config = dict(
    n_head=4,
    vocab_size=16384,
    tie_embeddings=False,
    lr_mult_up=0.691,
    grad_clip=1.0,
    final_lr_fraction=0.05,
)
MLP neurons of a small language model. Each row is named by its layer, matrix (gate and up: input weights) and neuron, and shows model dimensions 405-468. Each number is 50 + 10 x the weight over its row's rms, rounded and kept within 0 to 99. A neuron's up and down rows have the sign that makes its largest values positive.
A block is one neuron, or neurons of one layer that tend to fire together. After each block is what it responds to, as a language model described it from the Wikipedia text at the highest values.

L5.gate473:47 50 48 37 44 62 23 61 51 55 38 40 24 36 45 47 54 50 41 46 48 54 43 45 48 51 50 45 31 41 32 34 54 64 45 43 27 55 50 47 55 59 35 55 71 58 54 53 47 44 55 58 43 49 41 45 43 42 42 45 65 50 49 53
L5.up473:52 43 47 49 48 47 78 40 39 45 53 48 33 54 50 59 46 61 66 51 49 46 52 62 30 40 47 45 55 58 51 59 51 66 54 52 57 55 34 60 44 50 44 49 37 52 38 62 54 47 74 51 47 47 73 65 65 46 59 61 38 53 51 45
L5.gate614:49 44 49 33 62 73 61 67 64 47 49 35 45 36 66 49 60 42 44 44 41 44 50 56 56 64 66 63 48 72 68 64 51 56 49 69 45 54 35 50 40 46 47 54 55 45 51 57 43 46 61 60 64 22 56 43 46 61 53 48 54 47 47 39
L5.up614:50 53 56 43 50 48 50 63 36 45 30 44 68 53 35 50 49 51 47 58 33 44 49 52 67 37 81 63 24 46 39 45 44 57 41 52 51 46 60 47 42 57 56 43 59 45 42 45 23 46 66 53 43 59 44 61 47 38 52 60 54 46 52 34
L5.gate843:48 49 44 54 49 55 62 39 62 42 53 49 51 46 46 50 48 26 55 40 53 60 51 37 46 63 24 32 40 42 45 46 40 57 51 40 52 42 60 64 25 53 24 83 53 49 62 69 54 55 59 48 60 57 57 61 41 57 38 38 47 38 41 24
L5.up843:52 78 61 51 63 67 55 59 40 59 46 53 38 62 48 53 54 47 63 49 31 46 48 63 67 46 37 34 44 51 49 48 43 60 59 29 37 44 45 41 34 64 53 55 49 41 56 41 55 41 50 45 42 54 40 53 48 48 44 57 37 54 60 62
L5.gate878:53 68 30 45 76 48 46 61 34 52 48 64 59 51 55 36 49 42 32 39 43 39 60 64 57 53 56 47 44 54 58 43 46 48 41 54 42 48 58 26 58 51 33 50 58 43 45 43 53 48 54 47 38 65 43 46 34 38 72 49 46 63 42 31
L5.up878:36 63 43 51 41 42 34 69 45 66 35 45 62 43 45 56 53 62 57 62 34 62 61 38 59 51 50 35 54 49 68 45 51 38 49 42 59 55 38 50 51 52 42 55 44 45 43 55 49 36 40 57 38 28 58 41 47 59 63 49 48 65 45 40
L5.gate925:47 54 52 46 55 54 47 56 50 50 59 38 34 45 45 27 69 32 58 52 60 43 52 54 51 52 35 64 41 68 24 52 65 73 38 40 42 51 53 52 44 39 55 38 48 57 46 55 53 45 63 66 40 40 55 53 37 57 41 53 29 52 44 56
L5.up925:42 51 58 38 49 67 52 40 64 40 51 57 44 53 45 51 36 53 49 51 34 59 38 48 53 26 47 42 54 30 34 45 53 28 51 47 48 52 52 56 46 56 58 44 58 53 54 54 53 51 52 76 40 69 39 50 49 52 53 31 46 61 56 56
L5.gate937:66 61 52 55 65 57 49 52 59 59 30 46 61 66 61 45 47 60 58 48 63 66 41 58 48 61 64 60 39 63 44 55 44 54 48 58 58 52 60 57 55 49 66 40 52 68 41 67 41 51 62 54 53 35 47 55 46 47 34 41 50 61 65 66
L5.up937:49 52 71 57 42 55 54 38 58 43 37 39 54 61 48 65 34 51 40 67 55 51 40 43 57 61 77 45 58 53 61 55 48 58 52 53 51 50 61 78 44 63 56 40 62 42 58 42 45 47 61 54 47 42 57 37 48 46 44 51 57 49 59 39
L5.gate962:41 51 45 54 44 52 50 53 44 42 48 57 32 49 35 63 60 45 67 36 59 56 37 42 70 71 45 40 32 56 64 49 38 58 60 49 56 54 52 44 27 58 58 40 73 40 45 50 49 52 69 38 62 39 43 41 36 41 60 28 64 60 44 49
L5.up962:28 63 46 53 57 44 65 45 46 54 48 48 60 32 30 38 47 57 62 43 47 30 63 42 65 60 62 64 45 63 47 64 26 56 57 55 50 50 59 79 46 63 46 63 57 51 61 62 47 30 63 44 58 37 48 42 47 53 44 24 47 40 44 46
L5.gate993:47 43 59 59 56 49 63 55 52 33 43 63 60 41 55 49 46 37 30 55 37 47 38 47 44 48 57 60 57 55 37 50 45 62 33 51 40 31 67 46 44 62 54 48 46 42 51 55 38 57 58 42 40 56 31 61 51 44 49 59 63 59 58 49
L5.up993:48 66 55 44 60 62 46 58 44 29 48 42 48 56 39 64 42 44 48 54 55 47 53 56 40 49 54 34 27 51 33 50 52 70 47 55 40 42 65 72 36 58 69 53 65 55 54 55 65 37 65 35 53 42 52 45 46 50 50 26 40 59 60 40
Tokens inside census, election and stats text, such as digits in years or percentages, table pipes, and parentheses before unit conversions.

L7.gate1009:52 64 47 46 57 52 54 49 63 57 44 47 49 44 50 54 63 55 52 69 41 49 50 53 61 45 55 61 56 62 55 63 36 62 50 39 58 51 61 61 50 70 45 47 53 68 56 36 53 51 51 42 48 52 50 59 47 49 42 53 48 58 56 43
L7.up1009:62 44 63 57 58 56 50 50 78 44 63 69 56 41 53 62 63 59 52 45 51 50 59 69 60 53 44 32 49 65 45 54 48 56 42 52 50 41 63 54 51 65 49 55 57 47 50 62 40 43 57 60 58 55 47 63 59 60 37 45 47 38 27 57
Tokens in boilerplate Wikipedia text where the continuation is predictable, such as table cells, codes, census lines, and "in October" dates, e.g. "P2" in P265, "The" in "The median age", "of" in "District of".

L6.gate95:71 63 50 36 52 34 42 60 40 63 47 37 47 61 47 58 52 44 43 55 49 64 26 53 58 48 65 76 56 41 51 57 57 42 38 23 58 51 49 50 47 38 56 44 61 35 52 29 48 39 48 41 45 53 35 37 38 40 59 40 50 60 49 63
L6.up95:50 51 58 35 44 54 42 44 58 59 29 63 43 72 54 39 62 52 43 67 40 52 50 34 50 42 51 38 48 51 71 63 50 59 48 40 69 51 48 49 49 55 45 54 42 59 64 38 52 46 51 31 62 57 34 45 51 45 27 22 45 38 58 47
L6.gate99:55 36 42 68 48 49 45 62 55 68 33 46 57 45 49 49 55 42 39 51 50 59 34 58 29 53 31 44 49 63 50 63 50 56 41 50 31 56 44 59 39 66 68 61 42 56 43 39 49 53 50 55 49 71 44 66 35 42 61 48 44 50 61 50
L6.up99:57 48 46 69 53 44 41 62 42 36 31 55 46 58 58 49 48 21 67 50 50 58 20 52 44 69 27 70 54 49 41 59 60 57 57 50 57 75 45 63 44 52 45 56 47 41 36 44 72 59 61 56 55 62 63 50 53 46 48 30 45 38 65 44
L6.gate144:28 61 83 60 33 37 55 54 64 51 53 58 64 68 61 28 65 44 39 55 40 52 44 44 60 47 61 57 56 54 40 50 36 52 54 52 42 39 44 36 44 59 46 64 52 53 66 26 51 45 43 40 33 53 49 50 44 35 54 53 35 49 41 64
L6.up144:60 60 64 36 60 55 38 55 47 52 48 45 38 71 43 49 57 50 41 61 49 23 50 46 50 72 58 45 47 46 46 28 53 67 46 56 44 51 46 57 41 42 38 40 52 54 46 43 51 42 53 55 42 73 53 55 50 53 49 68 45 51 81 53
L6.gate482:35 37 58 36 52 32 80 48 52 56 29 45 47 65 44 46 43 69 28 53 45 36 54 53 42 40 44 37 66 51 45 65 55 41 56 41 47 44 68 61 52 65 52 49 62 59 33 40 61 46 62 30 57 56 52 61 37 40 58 46 40 38 58 66
L6.up482:43 45 46 61 37 38 51 63 41 49 46 46 51 49 50 45 61 44 43 36 62 42 46 44 53 39 50 55 56 37 34 59 51 59 43 55 55 36 63 53 50 60 36 68 44 64 58 43 52 48 49 35 50 61 59 44 46 46 49 67 49 46 51 61
L6.gate508:62 55 28 63 68 37 47 51 61 50 60 49 61 50 41 60 56 53 52 33 53 60 64 59 64 34 62 64 62 55 44 48 53 62 52 56 58 34 40 51 40 51 60 56 58 38 42 47 42 54 67 54 49 37 42 42 34 48 57 42 44 49 45 62
L6.up508:62 52 44 62 47 49 42 51 40 45 61 33 56 47 50 60 58 43 38 43 43 47 42 75 61 39 54 63 52 45 44 48 55 49 71 37 45 32 66 58 37 40 52 46 54 54 52 57 35 37 47 62 43 72 52 47 51 61 49 50 60 61 46 58
L6.gate572:57 58 30 51 60 62 55 54 47 39 46 50 45 50 60 43 37 44 58 57 62 53 38 59 58 71 60 49 53 50 43 58 53 62 76 51 58 53 51 74 47 71 44 45 79 52 39 50 40 55 53 42 44 65 51 49 46 54 55 48 63 56 59 54
L6.up572:24 46 57 52 49 44 48 60 41 51 43 60 44 59 47 46 60 44 48 38 41 67 54 44 63 54 50 34 51 39 44 70 46 65 46 47 46 52 77 33 57 55 56 46 63 49 48 48 54 61 57 40 53 55 57 45 61 59 63 67 53 49 32 56
L6.gate796:29 68 63 62 30 46 50 44 59 55 44 56 57 37 45 46 46 47 39 54 38 51 52 33 43 48 65 24 58 50 39 70 52 45 48 39 37 61 60 69 56 48 46 53 60 46 46 51 40 43 61 55 60 60 37 48 31 48 49 52 49 47 53 65
L6.up796:48 56 49 45 39 38 71 53 39 55 36 44 41 46 45 54 46 62 47 53 33 41 52 22 37 49 59 55 64 53 47 51 49 40 70 49 40 61 35 59 48 58 48 52 53 63 55 29 08 40 54 41 62 55 52 41 52 42 37 39 49 45 63 43
L6.gate806:46 38 51 60 50 45 62 56 46 49 60 42 50 52 68 59 48 56 58 48 49 61 55 48 49 62 48 66 54 47 59 47 58 54 51 45 39 52 37 65 63 59 51 43 50 34 28 27 49 46 63 34 44 71 43 54 48 47 43 53 43 38 65 45
L6.up806:41 43 37 50 69 51 42 62 50 40 54 27 58 67 40 55 64 49 54 40 54 44 61 57 42 45 79 69 50 51 76 39 67 56 54 43 61 56 47 62 50 28 47 34 64 46 41 42 45 49 29 38 50 55 46 50 32 42 52 71 36 38 55 65
Word-piece right after a lone capital or short prefix, mostly scores after W in sports tables (W 97–85), also O2, Sgt, f/1.9.

L6.gate206:49 81 45 51 39 59 63 51 47 45 56 32 54 51 60 55 57 52 47 60 45 40 35 44 72 38 45 63 50 63 47 50 30 61 48 21 52 40 56 38 40 59 52 45 73 45 56 59 44 54 48 56 76 45 69 53 45 48 55 50 34 53 50 53
L6.up206:64 61 56 66 67 67 60 41 64 58 70 36 40 33 40 59 47 27 46 51 46 47 51 62 62 54 64 53 46 73 47 58 47 45 73 43 55 47 49 34 44 61 52 59 46 63 38 41 54 50 43 55 55 40 51 40 53 51 30 57 58 53 44 43
L6.gate279:57 75 43 52 44 37 46 51 36 70 52 56 50 38 78 67 56 54 63 59 34 54 36 71 64 46 60 41 61 58 57 48 49 71 39 51 27 49 66 56 59 34 58 52 63 49 53 52 42 52 53 41 40 60 65 46 43 57 47 48 43 65 49 50
L6.up279:48 48 54 57 64 47 60 61 58 39 40 48 41 54 52 38 59 54 29 49 42 52 46 70 60 46 59 75 50 44 49 62 46 29 35 69 52 57 57 49 44 62 57 53 54 62 56 39 47 54 52 60 61 48 68 59 46 47 56 61 43 43 44 47
L6.gate307:41 50 42 57 50 41 52 54 63 67 68 47 54 49 42 53 49 42 47 61 45 43 41 50 48 38 38 60 62 55 46 54 41 65 52 51 67 40 53 46 51 33 57 43 65 40 44 24 34 62 36 37 50 33 52 40 25 47 49 51 36 52 54 50
L6.up307:64 35 47 53 53 50 54 58 36 54 57 46 59 44 50 34 44 41 46 56 28 49 51 49 59 32 46 39 52 52 52 48 38 37 42 53 57 65 32 60 52 65 43 70 65 52 39 55 55 40 51 37 58 36 56 50 38 47 53 44 30 47 51 58
L6.gate556:45 56 68 67 51 51 48 48 39 39 34 59 52 44 37 59 46 60 58 55 51 37 41 31 63 48 39 67 29 46 52 48 42 29 53 49 44 43 60 67 54 47 64 55 51 46 45 64 61 48 61 54 74 57 41 44 46 43 62 55 43 33 53 53
L6.up556:43 43 31 44 66 42 51 54 46 43 56 54 48 33 58 51 59 51 50 41 60 56 45 80 50 41 56 53 35 53 64 55 53 51 43 59 33 51 54 48 35 55 64 41 55 43 59 62 42 39 55 59 45 52 47 43 49 68 47 47 53 42 36 53
L6.gate685:63 56 46 52 57 50 60 40 43 44 33 38 56 67 50 54 51 45 40 56 33 53 43 53 39 45 51 37 45 59 61 30 50 42 35 49 64 54 55 66 36 35 49 44 45 46 69 48 38 48 43 57 60 43 53 60 23 37 71 62 55 59 60 70
L6.up685:50 63 57 47 49 48 55 55 46 53 50 42 33 41 53 63 42 58 68 63 45 60 46 37 51 41 46 52 57 51 34 64 30 56 42 53 47 56 61 48 54 49 48 49 63 61 45 47 47 42 61 50 54 49 49 68 24 41 69 51 58 61 54 43
L6.gate819:38 49 46 48 64 45 64 48 50 42 20 49 34 48 59 72 34 52 40 61 46 61 39 36 44 82 54 47 59 51 43 65 49 58 31 57 42 24 36 58 59 68 58 47 61 45 53 43 20 54 41 26 56 58 66 62 50 36 73 37 52 54 54 60
L6.up819:46 63 66 41 72 72 59 52 51 37 42 24 36 56 53 51 45 45 60 61 64 56 36 54 46 39 70 58 44 48 32 69 68 40 44 43 63 38 47 53 52 42 44 29 54 45 33 61 25 35 48 61 42 52 56 44 53 42 63 33 52 46 62 48
L6.gate907:49 71 44 49 47 60 70 43 63 65 54 32 54 35 51 45 46 63 35 50 59 48 55 62 55 53 44 47 52 68 20 68 45 63 65 59 60 39 58 45 24 59 59 48 69 54 44 51 49 67 62 51 49 54 73 54 30 49 41 56 65 58 48 60
L6.up907:61 55 49 54 42 49 36 48 45 49 36 59 82 27 48 50 48 53 63 58 41 58 27 51 56 43 43 55 67 47 31 57 45 48 64 54 56 49 40 58 54 59 61 41 53 53 46 57 43 57 48 44 60 67 44 36 52 55 43 38 56 56 53 67
L6.gate959:30 59 51 35 49 48 54 55 57 51 60 57 74 65 51 58 65 52 46 56 49 47 49 48 40 47 56 69 43 56 32 28 39 49 46 67 50 38 44 64 50 54 41 65 54 53 35 42 52 62 42 46 55 42 52 49 33 47 49 39 30 59 38 51
L6.up959:55 47 58 39 56 43 66 49 53 49 42 56 41 42 50 38 62 46 44 58 60 44 56 60 52 54 57 47 53 52 38 48 36 60 43 42 50 55 42 46 34 40 56 44 63 66 59 55 39 52 51 58 45 59 54 51 45 54 25 39 54 50 56 20
Tokens inside statistical or tabular text such as census figures, sports tables and infoboxes, mostly digits, commas and pipes, e.g. 20'2'0, 368.'4', $26,818','.

L6.gate116:53 53 71 51 64 58 65 66 49 38 40 57 54 54 42 36 60 41 76 49 56 62 42 54 42 52 61 50 65 54 45 42 53 43 54 58 55 48 52 50 51 69 46 69 69 41 36 52 36 44 44 42 48 52 54 59 36 35 62 47 52 65 37 53
L6.up116:66 61 37 47 49 58 43 57 55 55 54 58 54 56 70 52 60 36 56 48 48 41 51 58 49 47 43 58 37 45 53 42 50 43 43 35 43 52 52 30 45 43 42 48 32 44 34 71 54 53 64 48 71 56 47 51 53 50 70 53 43 56 55 61
L6.gate176:31 66 51 54 50 53 56 59 48 38 51 83 45 44 42 37 63 51 65 32 38 46 55 56 50 62 55 36 58 44 53 48 43 54 26 48 39 45 44 61 35 49 51 55 56 46 58 54 66 43 63 48 39 56 66 43 40 41 50 46 49 47 50 44
L6.up176:65 51 58 34 70 48 48 48 56 44 53 51 48 24 53 54 53 50 57 49 51 57 46 59 48 37 54 67 32 55 61 44 53 67 50 67 67 41 47 53 43 59 37 84 51 56 44 59 54 51 53 52 62 35 62 59 54 50 59 55 58 55 47 53
L6.gate308:52 56 38 52 43 29 46 64 43 51 56 51 50 41 47 31 48 49 32 25 61 41 46 63 32 52 54 66 52 47 57 65 67 55 63 55 68 58 53 49 53 39 62 49 53 48 35 42 24 44 54 46 40 63 33 34 31 58 51 50 46 53 54 53
L6.up308:49 44 40 49 55 54 41 59 44 49 61 58 52 42 62 36 41 47 53 50 61 57 60 52 63 58 54 64 48 62 49 52 51 34 53 55 67 56 50 54 61 51 45 71 39 40 54 40 48 63 48 47 63 48 49 46 41 60 42 59 52 46 40 43
L6.gate351:32 54 41 55 44 74 52 56 46 42 39 49 28 43 66 42 34 50 47 55 38 45 48 41 49 66 42 39 53 52 39 53 45 57 59 52 53 37 54 44 47 62 44 64 56 39 33 62 61 68 36 29 42 62 58 40 26 45 44 53 54 57 50 37
L6.up351:53 46 29 48 46 41 57 61 37 57 50 73 47 50 67 49 44 42 40 42 47 46 46 49 54 57 41 57 53 46 45 37 54 41 57 49 59 53 57 49 77 56 42 50 27 61 28 39 52 69 63 34 48 54 47 45 55 34 54 41 55 60 66 42
L6.gate469:42 62 42 41 64 54 33 48 49 57 49 53 61 49 53 53 58 39 48 53 40 48 56 67 44 54 65 49 59 57 51 46 41 45 49 51 48 45 42 67 62 65 60 56 53 25 35 25 46 52 57 49 49 38 40 61 51 53 72 37 40 63 42 39
L6.up469:64 41 58 57 52 53 58 37 42 48 57 42 45 45 48 45 56 46 49 28 50 63 60 57 52 62 51 57 55 62 70 54 61 44 59 54 58 69 42 41 46 53 43 42 32 53 55 46 50 63 42 64 43 35 72 60 47 51 56 47 50 49 46 52
L6.gate595:49 62 65 38 41 61 56 77 56 48 52 45 61 49 49 58 58 53 49 45 32 54 59 59 52 60 34 62 34 53 49 45 44 56 42 52 61 29 56 58 41 47 40 64 67 39 39 32 42 57 50 53 51 57 61 59 44 44 77 42 45 52 56 41
L6.up595:61 43 47 63 41 51 65 56 51 37 47 36 29 61 47 57 50 44 47 39 67 58 64 40 57 66 56 54 35 32 74 44 50 56 49 52 54 62 60 39 63 50 50 50 49 46 45 48 43 49 28 55 38 57 52 36 43 55 56 49 51 60 56 30
L6.gate768:57 60 47 49 67 45 52 57 44 19 57 52 53 54 51 51 48 36 45 47 40 36 43 22 60 58 45 65 54 67 58 52 50 52 40 58 40 55 56 40 48 41 35 48 54 22 33 24 46 58 56 49 55 62 56 51 43 59 66 56 58 57 47 45
L6.up768:37 54 63 35 38 50 46 66 46 55 39 48 59 54 44 65 50 53 58 53 62 52 52 57 63 59 26 26 40 46 52 33 49 61 38 37 52 56 31 45 56 42 55 18 36 62 46 64 56 56 51 50 52 47 61 45 46 42 53 65 72 36 50 48
L6.gate1008:44 60 40 48 61 64 42 57 55 57 46 40 54 50 69 36 46 40 43 38 42 38 63 47 64 42 60 50 40 46 70 54 56 36 45 56 56 21 46 51 58 62 40 68 45 51 40 51 32 67 65 54 44 48 50 41 33 61 55 57 28 55 50 49
L6.up1008:54 46 42 47 63 62 64 59 56 44 56 54 57 53 39 41 41 65 65 60 37 52 35 48 47 27 45 38 46 57 37 63 52 55 56 39 50 42 34 41 42 38 55 55 55 53 56 45 50 66 53 55 48 59 44 43 42 38 55 36 43 60 62 53
The en dash or hyphen between years in season ranges like 2014–15 or 1996–97, mostly in sports club and league texts, plus weaker digits and tokens in stat tables.

L5.gate211:41 58 52 51 62 62 57 60 46 64 48 34 51 52 49 50 53 54 41 66 61 50 38 56 59 49 52 60 39 54 34 62 27 58 54 36 38 38 55 75 36 74 44 55 68 47 60 67 57 47 37 40 40 37 49 56 41 57 48 42 66 59 33 52
L5.up211:47 39 51 60 63 50 56 58 38 57 48 60 53 61 31 45 45 55 38 38 56 67 42 57 41 52 56 59 61 34 43 55 60 58 60 43 55 49 63 33 52 39 33 57 48 47 39 52 57 43 30 50 60 51 40 29 46 58 49 57 41 48 47 58
L5.gate252:46 39 48 52 52 43 52 39 66 73 40 61 34 31 63 40 49 62 39 43 34 67 31 80 33 52 51 49 55 57 54 38 52 53 38 57 52 39 64 47 60 66 45 57 47 54 46 46 38 56 37 51 30 31 59 41 49 50 52 43 55 47 70 62
L5.up252:56 64 61 56 58 58 58 46 43 32 34 47 45 68 66 44 54 53 52 48 48 53 61 55 58 57 46 42 40 54 51 48 55 61 46 57 51 44 45 41 45 37 41 52 57 46 55 63 70 65 41 69 70 42 48 49 48 50 44 53 54 59 26 66
L5.gate343:33 57 47 52 52 37 54 33 71 73 60 37 54 46 50 39 53 52 35 51 40 38 48 67 45 51 54 47 50 51 42 47 52 52 63 40 62 53 50 43 42 75 37 38 44 63 60 59 41 63 45 60 51 56 49 28 41 51 47 41 48 46 50 46
L5.up343:58 43 55 43 45 49 41 50 27 64 54 44 65 53 49 57 54 41 58 44 45 51 37 59 51 46 59 50 61 42 54 64 57 43 54 34 22 45 61 36 50 28 52 52 41 48 49 49 57 40 60 60 64 47 44 66 46 62 55 57 43 56 61 55
L5.gate433:54 49 35 49 39 66 49 68 58 55 61 37 53 38 51 52 39 56 48 46 61 65 39 57 42 33 53 37 36 47 52 42 45 64 45 54 52 33 41 50 33 52 38 34 52 36 53 56 58 45 51 50 51 37 59 58 44 46 77 57 49 47 50 48
L5.up433:42 47 49 57 48 55 53 66 48 22 66 50 57 51 68 54 47 52 48 55 53 49 53 42 62 47 55 59 49 62 42 44 31 64 44 39 35 38 32 55 52 44 58 41 54 41 36 68 53 41 68 64 60 61 45 53 34 53 60 62 40 62 48 74
L5.gate477:57 47 57 39 61 68 62 60 64 45 55 33 50 57 38 46 37 59 30 47 41 29 37 47 63 32 40 53 47 60 31 58 60 55 51 63 58 43 58 39 50 54 58 62 60 40 27 57 29 64 60 54 69 56 50 46 41 54 51 52 42 45 51 58
L5.up477:37 49 41 67 47 61 56 62 52 48 58 82 55 33 32 39 45 47 35 58 48 47 52 45 35 60 54 49 64 61 36 47 59 30 48 56 58 41 44 30 53 49 38 52 55 39 38 56 53 64 34 43 45 61 53 49 50 50 23 46 49 60 51 62
L5.gate583:43 45 47 36 48 73 55 55 54 41 73 57 51 47 56 57 24 47 39 60 59 52 35 53 36 57 61 58 42 59 39 57 41 46 51 77 63 35 55 44 45 55 57 56 50 50 30 56 59 48 56 73 54 42 45 51 32 53 65 59 58 62 51 48
L5.up583:43 58 35 59 50 58 55 59 34 56 44 37 48 46 66 44 59 53 43 58 33 45 50 33 73 43 39 55 40 58 55 45 65 48 66 57 39 64 39 47 62 55 62 68 45 44 58 47 36 76 55 45 72 43 72 64 44 51 54 48 53 51 31 39
L5.gate694:69 51 41 51 54 68 49 64 49 49 59 39 50 48 68 47 47 44 47 38 48 27 44 48 48 52 50 52 47 53 32 55 41 50 53 54 63 39 46 41 53 53 35 61 49 41 59 57 51 61 31 57 53 43 46 40 49 45 49 45 47 71 54 49
L5.up694:47 61 39 55 38 60 35 42 45 45 47 54 57 43 39 56 56 53 46 61 49 44 35 40 57 60 52 53 42 36 58 52 50 54 66 63 72 32 52 42 46 70 47 53 33 65 56 45 50 51 62 48 65 53 37 25 50 53 45 68 60 54 49 67
L5.gate899:45 58 56 51 64 61 60 63 39 50 46 46 62 45 42 52 52 44 43 50 28 49 39 51 57 57 53 58 42 65 45 50 47 50 40 56 61 32 47 46 44 27 46 57 62 50 40 66 50 51 32 46 59 44 39 63 30 56 46 53 53 33 56 64
L5.up899:43 50 57 70 50 64 46 40 42 62 48 41 65 30 46 65 49 48 46 50 39 47 30 65 45 54 48 42 35 69 50 59 59 52 48 55 59 59 47 37 53 52 40 51 55 52 57 55 58 50 20 59 68 44 39 49 49 49 42 56 50 40 37 53
Separators between two numbers, mostly en dashes and "to"/"and" in year ranges (1961–62, 2019 to 2021) and "+" gaps in results tables.

L7.gate913:47 38 52 53 65 36 55 59 51 37 64 65 42 45 57 45 53 43 44 30 66 29 68 54 45 56 47 46 43 60 66 52 60 58 35 56 63 62 43 50 27 56 48 54 45 47 49 54 54 50 45 68 50 59 71 42 49 53 46 57 46 47 58 37
L7.up913:74 35 39 50 57 53 36 58 58 46 37 56 47 62 45 37 43 58 56 60 40 47 40 73 46 42 72 52 38 52 43 62 57 72 42 49 46 48 56 50 34 42 56 56 57 34 62 36 40 52 61 50 46 51 57 59 47 73 44 53 44 37 39 39
The en dash joining two years in a span, as in sport seasons (1994–95, 2008–09) or career and table ranges (2010–2013); more weakly, digits of such years and clause-opening verbs (announced, began).